config.toml
positions = "rope"
rope_theta = 10000.0
qk_norm = true
bias = "none"
init = "trunc"
init_std_o = 0.00374
optimizer = "cautious_adamw"
learning_rate = 0.00124
beta2 = 0.98
schedule = "cos"
final_lr_fraction = 0.1
batch_tokens = 16384
doc_mask = true
MLP neurons of a small language model. Each row is named by its layer, matrix (gate and up: input weights) and neuron, and shows model dimensions 128-255. Each number is 500 + 50 x the weight over its row's rms, rounded and kept within 0 to 999. Numbers have three digits each. A neuron's up and down rows have the sign that makes its largest values positive.
After each neuron's rows, "fires after" lists the tokens most often just before its 100 highest values on Wikipedia text that the model never trained on.

L6.gate185:592452477581531482540514405490507495482588467532547431355464509456523523377405536459512590527457462487562612481573496464455526523462533477526532442470536501548622501520487453546482539439545509465538419563498544411538513542469515523462545492480540580501448427537525532495507463506541492442489519376565501486510426435431551403610554492457457484491569480454466488448525524559544484556572
L6.up185:601498544545530552551509473535513468514563450530532489349457577491579532428361504476566509573543502478581477469591534444501458517499544532527578488495553601544579481549457456527488471465502435450476385550445566530571536524483551519449521545550562509493485389483432567519454478479483488408479529441565542468546422488423528449564500527448520535545505493405502487467544546569582492504533
fires after: " ", " |", "|", " April", " July", " January"

L6.gate648:502503483517460339553552359511515527524587466541551398538452528517616400449540445529465554497542500568574482589485528454387460489550468518558490496501470545480582494459455530542504555501553484474437628495542501486533546434461527580547458514502554534409465517665562521451536485428497470430480458500511511538445473536482556478490548518441456422458536495515389505476533477493535491482511
L6.up648:522430484479425422492520492535449497465514475566509450585499558541612452477528505490488597488544435576589476541489539431493445490611537502566490446464519576493511508436445559548506467472489438431441592424555526524532507390498507561532451543563547531476487524551451497520598576431533499532508459540498563576467421578443495464491505550447451559541516439498405569539605437516548447407540
fires after: " ", "4", "1", "–", "0", "3"

L5.gate193:543528509484538490507602486478464488571501485521555475503474438502501434521387516464426485501571546516485521541564568503508439537467466525524419448548500496509493468495495652501538571534575532561428506504529436495529515494557456504522459518506473436454474452523577547536486480437510546491398459553486487591575515562586503512440548388592461470454423600517606554488516554512497566564501
L5.up193:532515573425494544435488479474443532528523523556591528394470497548547504551426501437427467500575467470532537445601537464547449461503557563561507425460563538483476454563457551562566480532507417485483444445548487544588459463504446520525429541532531441503485417447508558543513525459506556576436472529495555549552507565512480541448425484515531560492428567455573540501571539461529571515555
fires after: "2", " ", " /", " |\n", "|---|---|---|---", "\n"

L4.gate307:551490425534457434595523491626412527544494522511482522509415438451478562477469546504406449470484453512459532568493538489478544449445425451546429492562537469493522544502530502444475609603563515472524498552472523452457411404597521435509578494491515511453513455538574523518516488457592500471478546573498460555533543574543505392499514477600469416439532590593572523506489481548459482545481
L4.up307:518586519527495475488450529604354513422508520539516505475485527557453584456567526539490448539507521625532461496465487541548503382512524487510546551533635516485442496599470498520472548524522450460519542545441643539449440448654560523496529478532461520504412493527460467572575527498512434550515535549444532515466463627503492439459428452582523511483593557536521489543495422552553466534533
fires after: " |\n", " /", " F", " f"

L5.gate509:471526482569488470588539466434587455482554447446522481454479552468518409524491490418536450473559425515462513581492520489431440496505469527490527574566517493527542490579447414508496578506488438465508601529449459449458573578480464566481460445535526497482449547491554493359555534542575523472449478505483460529463450394475513486481599517484450456525483520561463528514467441473540475540412
L5.up509:434513508423456516497499532419577428459561453463445563459575506480493425568545480536610494454563437502459458523455456601558436526526549441534546613469489511555461467588445460522457526459387454456521596483441493492482507603477526608461449478591493432516571561467452486479493565599490544539483506478448518498454473409446548529459601580435470529534501464537434542527520464492589483457485
fires after: "2", "5", "7", "8", "0", " in"

L5.gate467:459481469632494546558479497451517451511491518454472446434379557424549468478538457485405489489467445405605447485453533425387497511491459545530500477526559513502608459488572489466490476432587521587515585504468458404537503485565491480524590488464527552568395547514489468420447420442519416498534517421557424454484471447431537420494500536537490493550449415489438417506455567554493478473511
L5.up467:526532471543555547506456516524538545515549466396502530435499512448537514488522458517427577416484488448531441566568510530393437526492541557478524631486484559519487464522539519567493425457559396479380496464496556547612556459514498508519521456564488431420476479489522494488416474481542434548561463458509529522484444489456525527477478580453441539587509506400491473595516552530543490509483
fires after: ":", " |", ".", " "

L2.gate318:556509482453475487451465461570482462538427512460531464539428520527452523482446450459469581481473470478544644548530536536412512461459580449481458403530437458427503444563517522508547484508532527537517449516542534473474413450513499534542527474409464517511522481554597485552481448470554589447387490469608534508496445547551563476457501458491535417468454528502467527503473555495513485561499
L2.up318:572526536476449537424440404531517477485425410544425441521463634490494508453502483462461490425544476563603606541516509511425498446586588533503521429541478496468554393485429517530547435494451510525558528479553489478552441468514531608570428432347478504537514512481473477547426467446545600443523554527559528515487431571527515454447507470463499447499397472467468541508568505550510487522513
fires after: " |", "N", " /", "|"

L4.gate115:502486478516507490611484431634540517541472458542486491454434528474517450465549496464529522517392521451508579500344452502482541511408440418466422411476460477452520492427619521460442509494494459603562465494537472487527518504543592469522526448472585443543475458575551500515513518528486559435421423480562458556508521469580433514561593437499490468402345524570413466531417478491397492531420
L4.up115:594507513454540584653459479512513476579552439515485477469489524382564448462524530459448461468480513489552521509456496546489521516424539472459436422445446444556490437436552511517471510507505429466562434606551444493582418476488560481539472369507551489548535469414541446538417497525505571437433477526563502450491527558578405536495587468411519506492386456523490502515442430428453517519436
fires after: " A", " J", " B", "A", " G", "L"

L5.gate341:487447516558448516531552418536492534481481555425526435489408460474533561486533516409421450538426459432544456570458474421441514471491457490499495477548521423454560508467554476506457669465547436533534517574443492526537548468525480535514547480378546512397453399542548525501486521499493520505436471516502509462455562485545461433556550464470431380375514557490490480422403517473431442495391
L5.up341:462487570501481554527518444484498586437467500421473419533480517480551554542590472485382434516375469445608493497417484396453578466510496531448486501406534464510511477485560449484486495527501412496475483535502481602618514523498470538564478526440476483500444461468497530558462602472420578407456528518557546534439606493547466511537492498462434432437569477508492500491458484440376496480466
fires after: "\n", "\n\n", ")\n"

L2.gate50:595527566415483482401497459463592438481545463419470536495529412496493506545486434527512501384410478487523510608484447536544428466493567492449536534536534466553463632458568500489545506468540575441520587475539618360398453480559511648531486423440536460486572586498554460552522542494567523500486443471508487566541428491527447497481440421464457472447537543491509376570470617515495519564458
L2.up50:639506536488412527506468409460582470526525462531408548500527516500521487569532463507539498447447483480517508475539525561558431450476529489460604545528573435582486564452520594566568504523439533443552588475536564426466476496593555610587424391455500477534537625446482447579485527473515470495495451532484548499574452528492498501503468473444436493525533529459514393507522549550493491531485
fires after: "|", " |", " K", " D", ";"

L5.gate28:455452483569495388536468427413546497484498588478558485463472493458446521575420427416508533488538486592439518570504543538451435597538491481463489437540493459518507574425504527520456678501581548520532494496514505510432559494420379448559496453478512526454505472537528566510515508520528481435482490412571496506520431462474531530510525468526533461491528654535437480513405538492430517607455
L5.up28:468433465504521455449408482390533473427492600499490526481507562543410590555462531473528511591578487614535485459450535480530453610573565486472491484488494532507495527475440478561455563417526483501583437456503552561489533537392441478547441513531413486430467503468434563559532511571474454470551449453508581486537449455431553546509466510486494561503580611508484489554557540515485471520482
fires after: " |\n", " ", "9", "3", ".\n"

L5.gate419:436497550449457365507508435516464460493495467592590519500484508478436520431424442412424481441491556476527520542589471452469449513564474532499513468516427467485495496550516580507492597613541446513521565486474536513523574541489552422480570531423526532525491525487540539519544460521468492445465461513480456491432504525574531470468486591504530489469540530440436503413541513567513554539541
L5.up419:447420525427471414489497430568474448472474413530584467514501567432498519415445421423407415409537571463490550488617452450482478524548487487533432428482465492488478564518524514457359480605603462510574537519433516492535520585466551446510512515425493545564557529454473502518511394555460523416471457545474504474473545568624553426458438604526443521458489491471464544440506444566498512495566
fires after: " P", " p", "9", " C"

L6.gate551:496486556550545480468469441490445546507444462517518517443451454434589552462372425529541476513493443516504615597450485481519529514491527493489534522497440384380562556506538464496503610602469501515549425581492563510499528542512459537521519482475413465498542458568546523478459504479528570541513481514479500462506454475559546432555484384544505423482494574487533583519449579499567390615512
L6.up551:514481586508513611414559514589472540492440487503540553422523513399545617507389520506517499457571492510474630495408435471548512506545527527525495555468458464421511577439502445507545498544452472551585395484517514497552522491462414507603524462429463468539523429509494534539441528459583554542515501562465526505569486525522516502570459506540523467402456543478581603528491525456509465549509
fires after: ")\n", " /", "\n", "W", "2", " |"

L5.gate356:537453547476410475495520463475500438550440422506498501545507504492512437452452472479430519531542485607473626513530510477461419542532495524573463524556430575486509439510564478534505628541485445552468504454470473454504542483398402514524565491479503528452517491541540583358533501520459504388475562570496506489478494447507555499413507477550511415416478551551431527501537499511458433594488
L5.up356:458502594429488550458498533437488418458452475435473565462528436511523443546505524536524475423523484573414519430539428538526458570591541510555500488446518466554452424539557486576455563473431468501512529468439482511551528609394424545459484496554473499521588518495492539482439603555414500453527566498449566485449551400445499537415488602466557526495529475596457530448568465417514513497508
fires after: "0", "1", " /", "7", "2", "3"

L5.gate578:465521450558435428550577441472539417503487474378490533485464419461527467493413466463515491533421472536430538592456546565449483566500442552447556504461495465477534447389528535467475562566473516568436509490499566461437454411547502578473500479511497486453398521532523441484567520524603477456518522472513507574517547378542572559481599503588505451471548653534535490381450465526485567533436
L5.up578:457553471485425486458514513507538451446469529427430555457567442571517534507537498528492473551475499587436475464394532557511474559551537475495584416398486497541415391464519510474450485446426463523487449475547538550481524469536571578411405446547483461509479523465431403607477532519510470500579513422462587542516558418547548581525573530500499555557533531553512473486516414468542552439442
fires after: "6", "1", "7", "9", "0", "3"

L4.gate393:531517420519463508638528483551526468585458546426461488502459517504482443479421539508518525485426520433414512543569554506468459527523545528459398560497487457503484553500558551496462470528548505482443400482475497444523507488547514494481474499521542540472575370475564479545468509546562576460487482560544455491546576487537510551541540521481551417489553492512470440475469448477498514527361
L4.up393:492561411465464547605497527494443518508431590442450511559503514530495405514496507465570464527475568505439477484516521493500452468493542555452442588467472511488469484497554621522477463497483529447427399443452568465469536486584562484419396475551483444565514439449506472574462539520474562543553575603462527478478568483491513540518536538470560529531564507511468420549487424459496451441374
fires after: "0", "8", "1", "9", "7"

L5.gate203:554531642604443549644560490460613491488459460405508461391420530411449520502469544403572472564518407468541646516516453454504449477486535547549536473536393433512481483386513537510560482451525502560551439605459532555507545476440516443466496501496536522448449353511515487437491404494551469457490474482471514437559501501522574447537469489553497469459557537493543464438440558574476465497483
L5.up203:539497624561495539559466571534570503429505562468437516420489537457495483499528483511544447527516508521563478496473502390509441446517526512589533472435471493557497476423601462536490488421542416502476398497518534575538541548423544446446593524474568541521518375475433522567457432535447528512469504444454582435501435470591558469603490546475475592528578494505563476570512523526530460492561
fires after: "0", "|", " |", " ", "9", ")"

L2.gate640:435425554542489500487637479561505562449426490517588439573386513476452503453460467427417486409511418443511498572528571390479513534593536475499429428498457393571584634521539554471540554517517479489500518485520466507480457534455544499473576529474633519546546472563552489560545402490477549492489433536502463476475404520464515433514498476507488465403437552433428491506457440444420513580465
L2.up640:421455507517519536441549437506511511489429472551602540490489564445456515433463452501470466476545468531530490513491493386540542525531570488537502381462521389573545514565466520526544566434491427521563522497486457455511543578464573505467506542387598494592599509575458507556586433443444508536476466477441426379384456504484554453473493508470467524514423448465407513462427465489513530546537
fires after: " P", " p", "9", "0"

L5.gate2:540476428477466452630491493450559386575482431524546491490485403522516397515446438542496557441499501538422561563550517542464505517396515571515367491545571437564483480587500569512490529482497567405525573517466487407523588491484553481517464496524479539456486467486552534480536448455554478506545529550500490533526468437528549501439507528592491412511529556565510528445476520470511499511466
L5.up2:441508477396509564502537606453557440512488524450511526456500420555539498529533473491495527543534524545461474417524525592473460580416546556500556430444520492556513402555497572541424496381460422459476514449471525446531588425487580572462389487561530482431450516485431422575466518459496483577560464549518553493445463497494490567444552602527568530528504490549527540495565525426549531436510
fires after: "5", "6", "4", "7", "9"

L2.gate375:513446435476435508473567467530458472398374496523508500548425532462577501471426438392455487464504459461533495526550435382520490550536432581491464392468389441533540541519545488526558561502457442429570462557495432475526517457482509437516545438462573522580586503506503517580535446511499438502527483605490468510441490506531515412573463517386428523488514444544461486499474466500491565489538
L2.up375:549386473524555462466450497402530547508458468597588493480513547514519616555397440507490468445490555446527470541544527551549421511474448510583415519457451432605505533564533490507436581523421514489507465592484491416387454401473532442475533569426432554431545486509487526496480527409395480497467569431496440448449527555451427427435482453483418480548461471486525483469399535545503525631501
fires after: " P", ",", "|", " p", " ex"

L2.gate99:534428529459358494473577464493422460513484474572580515575455505557487518500467476510383465455454531409451504535533514452505528493465486480457502427510423536560525528549490413403509505550479432441548537405589476507430542464540556419556566566503475480515539410439529423548551518573507501466488546487491429584512490538563546445521551530434436505575491557459498502494507472556487544512536
L2.up99:522439466449504444456427492496472545617574389506507509521513554570520521551473454463481526391433553465512489491514535539546540503433522487484488477524421560512464503585512467393465573508470543514491509509564517450494493453382498438581542550447409429447557449490485439577468484511522595554504421489550552483438505562582525450453495381400491527564493559495468525429516495519516485562566
fires after: " N", " R", "h", " G", " Sc", " |"

L5.gate605:538499526529493540563523465465710522502456543487520541474515511510485483531511441468454477506489637571465452504508580544396481482403446490575492473511550465525491550572558571510544586530526472477442444514529504531441578486327469510481514524476560542422454480500524524448522455478485477546525510467434488540460534440553488403483581495542502436447515575517519478378400498461520463471466
L5.up605:554459575518470503590495494495626524442427462457589416467524515518519513541474502376462488450537513523458497478565544500437470458451506570477498474591522415412492542505498541563586554534491500519456422570563520508489485373413456537534523494496554521423377468538479559422541517559534520547548474463451547504442545495519450422478491586581533420467463554526498536377484595484479560490487
fires after: " |\n", "0", "5", "3", "\n"

L5.gate617:601469493485510404596522525450506514540439455461582459466496490486532440539469465470547491482488563465529563564547517573498442496448446509525336497569541497523479417553508497487545513599547566490525480543551470509459467576554451419551568544455526520477532463492523588499562468391521515504439480527523482551499534490502485492544517458492475439470472512424506591498491474485419452529463
L5.up617:587438544439460518539485505442466533484474510555527477440512475549556532578503473495583475488569534451588521463483487498567469487507540568534407497498527521520426496535463432551562437560500477465519439430575496525537541527543446417551506606536487457587547415465485581549609502415524507569517492542436581594554488550495495549531458520512486526539538499470534571554561465462513457512531
fires after: " |\n", "\n", ")\n", "8"

L4.gate57:491522635477442458518467517554440451532487533610453527532529470469566468503495525504461548544518526469420493553434466570393618513466471456556497480540496494527517410512537519507489472553503477524538498481521497433475481552412496470429508537482543517474623345499524457528517522581511497488505497468512448498529519447491526480444517489534503462442494424546507493559487463520486515553383
L4.up57:461526552586461429527557466583497532537495419529493476497428480525561431569478459503429591488491409446568556554501467421512464494547451468459498379518486508542617518497438425424533526496493428442548612485494498419573556420677550501587604452489474478561478509541485474563580442497480503470449462544498419575469477514564423484546570470501475527550540515482423507398508511547511448490517
fires after: " G", " g", " the", " The", " F", " A"

L6.gate668:593508582559564516543482484491565499544624455546500511444450443443491419479428531497468549433493499493505514606523568389456482439511435513475493465501440425569657437495536484476483558445498468459466494452470479460559530489499493443483573514430540556519498579496527485477464490433436503345471539427507498461520465369510555500504520454562378518466540488524552499492444510490519497449557
L6.up668:415490605432619500482530522473480491642538507573536552522526528446572508449456502505433597502546540564497503482547498555548599443547479495578490534595483440515428484573471525555433545505450431507511575487458525376596583496515475444418542542468527565507553505467502579495484597482521446468558482544434532481443442563494462426531524489620499466455403587516492526423481503550475448554500
fires after: " the", " |", ";", " and", " on", " to"

L6.gate217:472503546528521451549623532558482497541503555588504441461513449445453447466500437557489435434544466425468560542507521503468495521513549498603496548536421511475425573413516615578588560610611516570417538539504433435483607544491505403542540612524503454563467448471564587477517482498473473491530456486500410407480568477574555524473546485563509454439505544561391539556465482524392477505459
L6.up217:496534470526452532479630545542600516481485589540450478534524413416503471462595515589514369466529512437442465466481513559437477595519524482541440592483478543495424461441436519531594403569522560582410491509487439519470550560500548446512558601564480504479472465448505539482463522469585486463565513476472471550481499535460474586468473532518456509507411511523500575586500418456540495534521
fires after: " |\n", "|---|---|---|---", "%", " pop", "|---|---"

L2.gate664:458448458524431489561555554540544454563544457489585418613493514479502483589520515516437511489485529426558583591465594571506588560484524444359501418449421526530528528474501568466457592570448516454534446518439440413536519477444497482528577464481506448494477361650519474545509524507541549525504563514574390543507505430537527490501548462462487489389440523530453512448444435406471471471477
L2.up664:418485480538501468486531497516579483545570390487559494570461460569542491568562463547444571481482550416603555525519499527530550560446580512403562374495434586490538472460460559491559634472486476497573472461458416421553517472504542496480517405498518412538547500571495433454509490558489568532520520518493425498441513474574522515471545464408521501468503458525387550484400423495479487436501
fires after: " B", " b", " g", " G"

L2.gate165:515534590531463491512556445581472479517575423429486524593435506481490458438540440532380567482455472519557529577468515487472520496482539467469479420403484531552562482449640509296485627572602556536537474462511494403590465579560526480515571496441562493547513469523566477537577536555512534506473536537551469515524482492586510506438527508536555462449491459515402450438492455419442451550518
L2.up165:422513500489456482477536473449429504448536423474448474519413466579487461496486518551431514483530490519518503639532438472532544469545527503480523485503518581482487455438586481430491538578584485454559360447380516522492463519501435469465478407511467476469570473575461408591568503587531423595599441615522530478471466544520440498453472452552505527466528488464461495446578481559533449514469
fires after: " B", " G", " F", " b", " f"

L6.gate62:534435532531661465553466368480498498487411501502520460465503544523583469526508579419488418503498460560566487525447547502486514472550569609459480476558560508392561469484461462616410475510571446489499529541491517501495503443476510482507500487492534493474424459521524553510601538554567540531581499442462544541459438562542487500545409449512484498471520612443488520533495446438521495560456
L6.up62:551401515498557422589439405492504470440501474524462494500587523473543466535544508437447419452467525502555462552429553469514455502565552558461484457523554481485560417496528514584389457547493424439472519557503476506484465464442536566447485485546488445451484507502475530518620548518558562472584488447522545550408437542547484526534440462457454510499530585464428494585537430384465517533446
fires after: "3", "0", "8", "1", "9", " No"

L6.gate271:537428486514540502533513523463494507498499464527563509509437463506557540523476529542499402501513441467442524538530516537543507582536450529511506488488460526573466588460558548498574553564531525542450478536579448500391506531387472445492634625561428642502510403471515572476518523496511544496571470522570476564527555512441503513465529523608420457397467466488494507553485488496477474597464
L6.up271:513494427488466509512481548439493549440474507568463507516492411528487517561586546551567421540515502522536499527498435583604513555526534517460466500436510509525410555515543542480523445501526553590511477499540503536333439555500460467483560583542403552508528448477489560505560512516419548562580518531450607587526524536438424518430450531512473510435517450488539526553520468486485536537498
fires after: "|---", ".", "-", " pop", "|---|---|---|---"

L6.gate322:522482471507540549473522540437576534455503488396559486448454520492470556611514490491464407400509489594527563495451549506493508522514546585508470535525487533511500447476469552445559468551598484541508481487590469550418468461454489467588562561495470573549439421547534519481506534509569548564548504418492500526469539497510445474526492538580473516452476527548470538479480538479499498529418
L6.up322:545525465447493547422518525454559534423457494418513472479486508455471542611492484495487366425528395590533526482503564489497452530512546621495491536458507579539419496495417552440536454550557572562443456485542529547455461499454489513586558572544451501565492433490482570511514531533552495598604463465447513551412502482459491503489464572558416528481491507573456545537514536512504511534491
fires after: "|---", "|---|---|---|---", " |\n", "\n", "|\n", "|---|---"

L5.gate378:537521472485603375489477435444582492489534462581470429490479527426559529447465416487529458427462509565551544470518586579441469484377498588576498570552550495416580508444516483555510527556505533487498523579498601438562474378370503539491467557481579449493481509581592541440487492488552571525478447532588499555412530465502399454493449489513526382392527508528472487519568441485508465542521
L5.up378:531511460427554440452469500468558464445576418586406422502538521484632525413560532523478519464516451557583522440487562528524481450418515528513503517488529501511505510511461470547458539438464440439534437434494599497507514433387522520474452542508563468540484466553476510564436505548529591543566404521524545562409503407461477503472402540520483510410568501542462524578550465453512484442534
fires after: "4", "6", "8", "0", "2", "3"

L5.gate12:569466510530486449566455497545545481560469490505551566586353532397458474511392470496460464468383524497541401505550578429472459595502355487535491452518477519545566465495572491404521636509514464503466492605524488505492474586485568448532509483475511491525584479475507488489548500469511519381417529466480467427484537471524539428554595448518509526423521581508475557365467524481443474518541
L5.up12:529474583448522516489495455505540563540445531491559541507455556456504525553485424436432472493460473465600467465500440421522517524498506547454544576514465545464476475475462440521564515581428413529458422604556479509577393488451527504615464529468534437493490453513509482544524603548540583437463530430538549437498547522545405503529538500473472481426429598443471491449473487470485577542518
fires after: "1", "2", "\n", " ", "8", "–"

L6.gate111:532547476456512477612598483503484486517485602510508527509480412523615515484514485558452419444494550547430517539539406544531478517519429515544479525596517405529498469483513497528429579553471485488510482511475546455436633495443555485406570545460538474488537518568579550533444626458513455452538505441525502526437545502544511516536542502489516453532538553620519569427478496526551505508381
L6.up111:501508562464497483555460460468455570459498495553514483505495558557562554504501446469442540500442415541523559457438518378461510460498447572475573536552483479578527589449469525516454558507505461493476479530447465498455558429481524553464574493376483512501449483465487552475524510486404531435554459458512537537416452511569432462482488462426529501475490494561351503540548524514516521432523
fires after: " in", ",", "istory", " of", " career", " between"

L2.gate467:571518520482574479401523466560489508577497462468573488533489449483431495537444496463485529418489438460517560567479494432487453488536486465523456515630453541468506512466501568526566445536534498490462476543463473440490361505509520423423533435508497543361506444516622468581564492558499528455566482498537493549577450522551516530511441460508568481483462469555424485507494473517502465548523
L2.up467:536439480458549475425442469474565462529546492503475578538562555486453484516560494450505456464568428498574513496557554497471463465521528468556585533554490551529530488414420545553581439573445506503430482559446499469532462504519592515463426409457476542504424445466494423575459499536429520494532430497516512457439424502476489440484461495533527483474422445440410475456539475609559427470497
fires after: " |", ";", " w", "e", "W"

L2.gate19:549492432481342493526498441498419506551521447389511486543506473490507479439425428464469596505485488450421562500520563503485479569434398569477469480514479485449433570496530553494560591509469501506457478566470518450504501389599466512469517498465514528372486460563589429531459421497535471508434422507535465590555564438494527550552528509488481461478555484567466478539470538533524523527451
L2.up19:617564506503437484569421430552419514539560456541413468521535580513562509446463434493549489561574517458438514402513502548576507490439387539518574566500577527504453500507442561560488524534456483481460489622410496516473495424569520502497420487426500445552438507512444401455417557528482469493561413546460561485572547480424527509479454463456505522498541526513509501493582501590571484359482
fires after: " |", "|"

L5.gate674:453571506546488486523517464533500499617541524520549451564460493420488546484457522599445469518577552430492441486500478441454451570504489501461524515563511560510486369464486424482516505463543515469437524555535388472482438412524506496569574511496450517497388475502551482506534399444523526443489556535554495545460482499561466472516548488542487439508450545472513487389498431492502476532552
L5.up674:484543541542513522464486459510488494536490497479459455517442496506541407492515501551489562511546544413558410490520417477528461556526540543466611495460489494459475366514459402498549493495451471464459467548603510455540386522546471588550451505532472482523516514461442494459529434544502462431529555590536542575505563550469477560426542517453496470579414476495535481521490454450458457533552
fires after: "\n", " ", "1", "==\n", "."

L2.gate555:505456537524425491519480378516486479555506443455554555582548495417535450516485415514402530430518534464523586587474518491483509611489493515440485488560482428594610594520504554460546546559501449444496459431542538496514577510538535420533534618549507474495583498545511356532525576569464540387471523580487429503487511445537506515475548489472397496522510560540453540556515445460533587474545
L2.up555:504440608503475522506458448440514427537452456473571560509536499476606471591524502535506522418526526551491554516427558423577437573572422620407545556428471467582548538463470504451566556427468469436567407477502545585505553541452507463543481501537469515567567523487451478499445538542493541473531466559480423524536546440514527492510446517424442515567496476533464552488490501426512565388506
fires after: " G", " g", "|", " |", "y", "G"

L5.gate279:520482481598464454499466424511463490511484432478497487531355543433455556490539478380428418530480472417571434528491569455485418521478425532595473518512445420488478501423507484523521524441534481470522497478435577404567404513556512516498506522459480534537435598489544557474510465452534360474539476495463434451452540442538598411559486525468495471537520491392504444434513510527572480462571
L5.up279:526526444609447467544446507569525435560491435397430503565495506526529488547570477440390469485512435561570483605546538490465443478511463518520424565531401555551476467488409482550507496497453459495474568424490522529566583499553438452474481446547453499491459576527484552458457442581539376502485505549562478484438416474427587512487481560484451503543584483411442494582505537532538463469459
fires after: "1", " ", " |", "2", "3", " −"

L6.gate35:381479439551566422562531395386613520528488473518476462458480492558572490485496494522343436488445522555536542493517559522442529491486520537518504502636476500423589527505492468512521520567473519591438467533481549374502541439467489508504476500457544521535409535580539546450537416479564447451608469451514503585480482414550516443436466497510416425476486552592443566494434490510467491584542
L6.up35:453515509487472426500477519397630586539477456538418463504529458607552513601550568483387474531445488555545504515444561563535493440538573564486458556568514530449518512502493510531537504650419486574386431480491530488521494418521468597514447464509520480468493545479452526513542455474486500543558472503526560597440487455518418468396455463465435488489477517584471570564527495480450576518529
fires after: "3", "2", "1", "9", "8", "6"

L8.gate641:526511506553500516506519442464413487500519548482585423523519437476562560489508586513502441513529530466530574505540396508484523569449454458575438516509494474499483501502438492563479506604496531581480504474546517488525502514527548487541502589426351503529479427437519484548462493542629515502445524512523409497462503518504519442484524432486472434440552490539495573470505497465422484588514
L8.up641:574574554489472564471552556494499519532505459512578471560511385424528537497497551566531421470551502516487515421538405514554439563514531433572535483509517589442480550483359534512533462499486474465515465426551462515551458460528495470554464583518363455456474417414490459573541499475540508553471479558497499508512565536527518474419472487434494501493538456471553518604543488456391540549583
fires after: "\n", ")\n", " |\n", "|\n"

L4.gate510:501451454562487431523509479520470487495485487500434521521474463517545442528481422482470495508456557565519488487432649538547545557488447446571413442527467522564566502465542491456567449560469540574504443479530545435496475514451510447564568563529510570481546449542564494491588499536565491480474588555571537565543446405433504450532551461553495451446464471504547439505533522442560469517526
L4.up510:451529411464579517473411459484456476515504513541445583551506487559547509524472509527578460513499550621567416469456563521627579524493481384507459517485561594529437461451488479458522490551460455514522460485466611504518460553495606420525505542550455499469548437526457459559525580561436473545525557513527529573453424493462397399528516596601490537532502530434508479568568464494593456517580
fires after: " ", "1", "\n", " /", " |\n"

L5.gate410:561528478494531373544513403513531502505507454564480435449484458509543404529510548470485471589465499536536575565494551545521415448492521619467535502533518522406569448512418502513531560552459507554454476497554574363511571472529465538508464532466575471498520525558600469467627536504575541500610424513516510555533478440532503481449529433524488426424484619603482585476550564493431482450563
L5.up410:476508498495549503508471506463472521510519448512449476491551538536541488399538391460440444519439468448536529566511595487457459455450561538479498475514476480452526518616518471559434502550469413409443477477453560406600560490503486600451406526513656473560452469481493511513507409539541492398482529505577549483439541532492540468415416460461422508574440558487493584475514559525552505449574
fires after: "4", "6", "3", "2", "1", "8"

L8.gate629:559470517475536401535440494479462507578488534559498575497379455421476476594467439528451449483413535559432524564562533557477470531491460535420478503572500440542560543397490557505485563585525409536538582564455444490439545512433525468466544418443502552482497545528561509445488513477489502483511569512546484512493490404435442481522491477528503447516495615536471487408452469512523549500476
L8.up629:497434599476533460562492512474538477522539501583507593490564538435436593548502545490503548505437466547477470510535477487476663486527520544589545538469415468526500602388510578475544495558546441586562477488473522583542573470435553521506510490487490581451464491497494606498444529431540509467459511504533534560480481535471441457502499469578486491500412536469532454533412422515535513515480
fires after: ",", " June", "istory", " and", " August", " December"

L5.gate10:522469532549445437536555405576484438534471564569542472549499566510486482526496555460548404501548559445424561517527534526425502559535415460510467427515442454399482450492451568521512478497483541570464580496575483523535525450575490521533431520489578546484506449472535518508468430414580443447534506566481484516481535564528485429561524523505542412489480524513458512434455488549518470656477
L5.up10:542500425476429499455469418622491448488450565533483542551497579538509498539511564478518454530530585415468496438523507567501490533504475432530516387447495463422460524484500575523488460531449559489414559507588537491540467518555562590490402501435550523529545556413441427546443424408530474518493500615428570477505561586564477455519464545480523482545496517446490467461464505587486430587564
fires after: " ", "\n", " |", "0", "4", "3"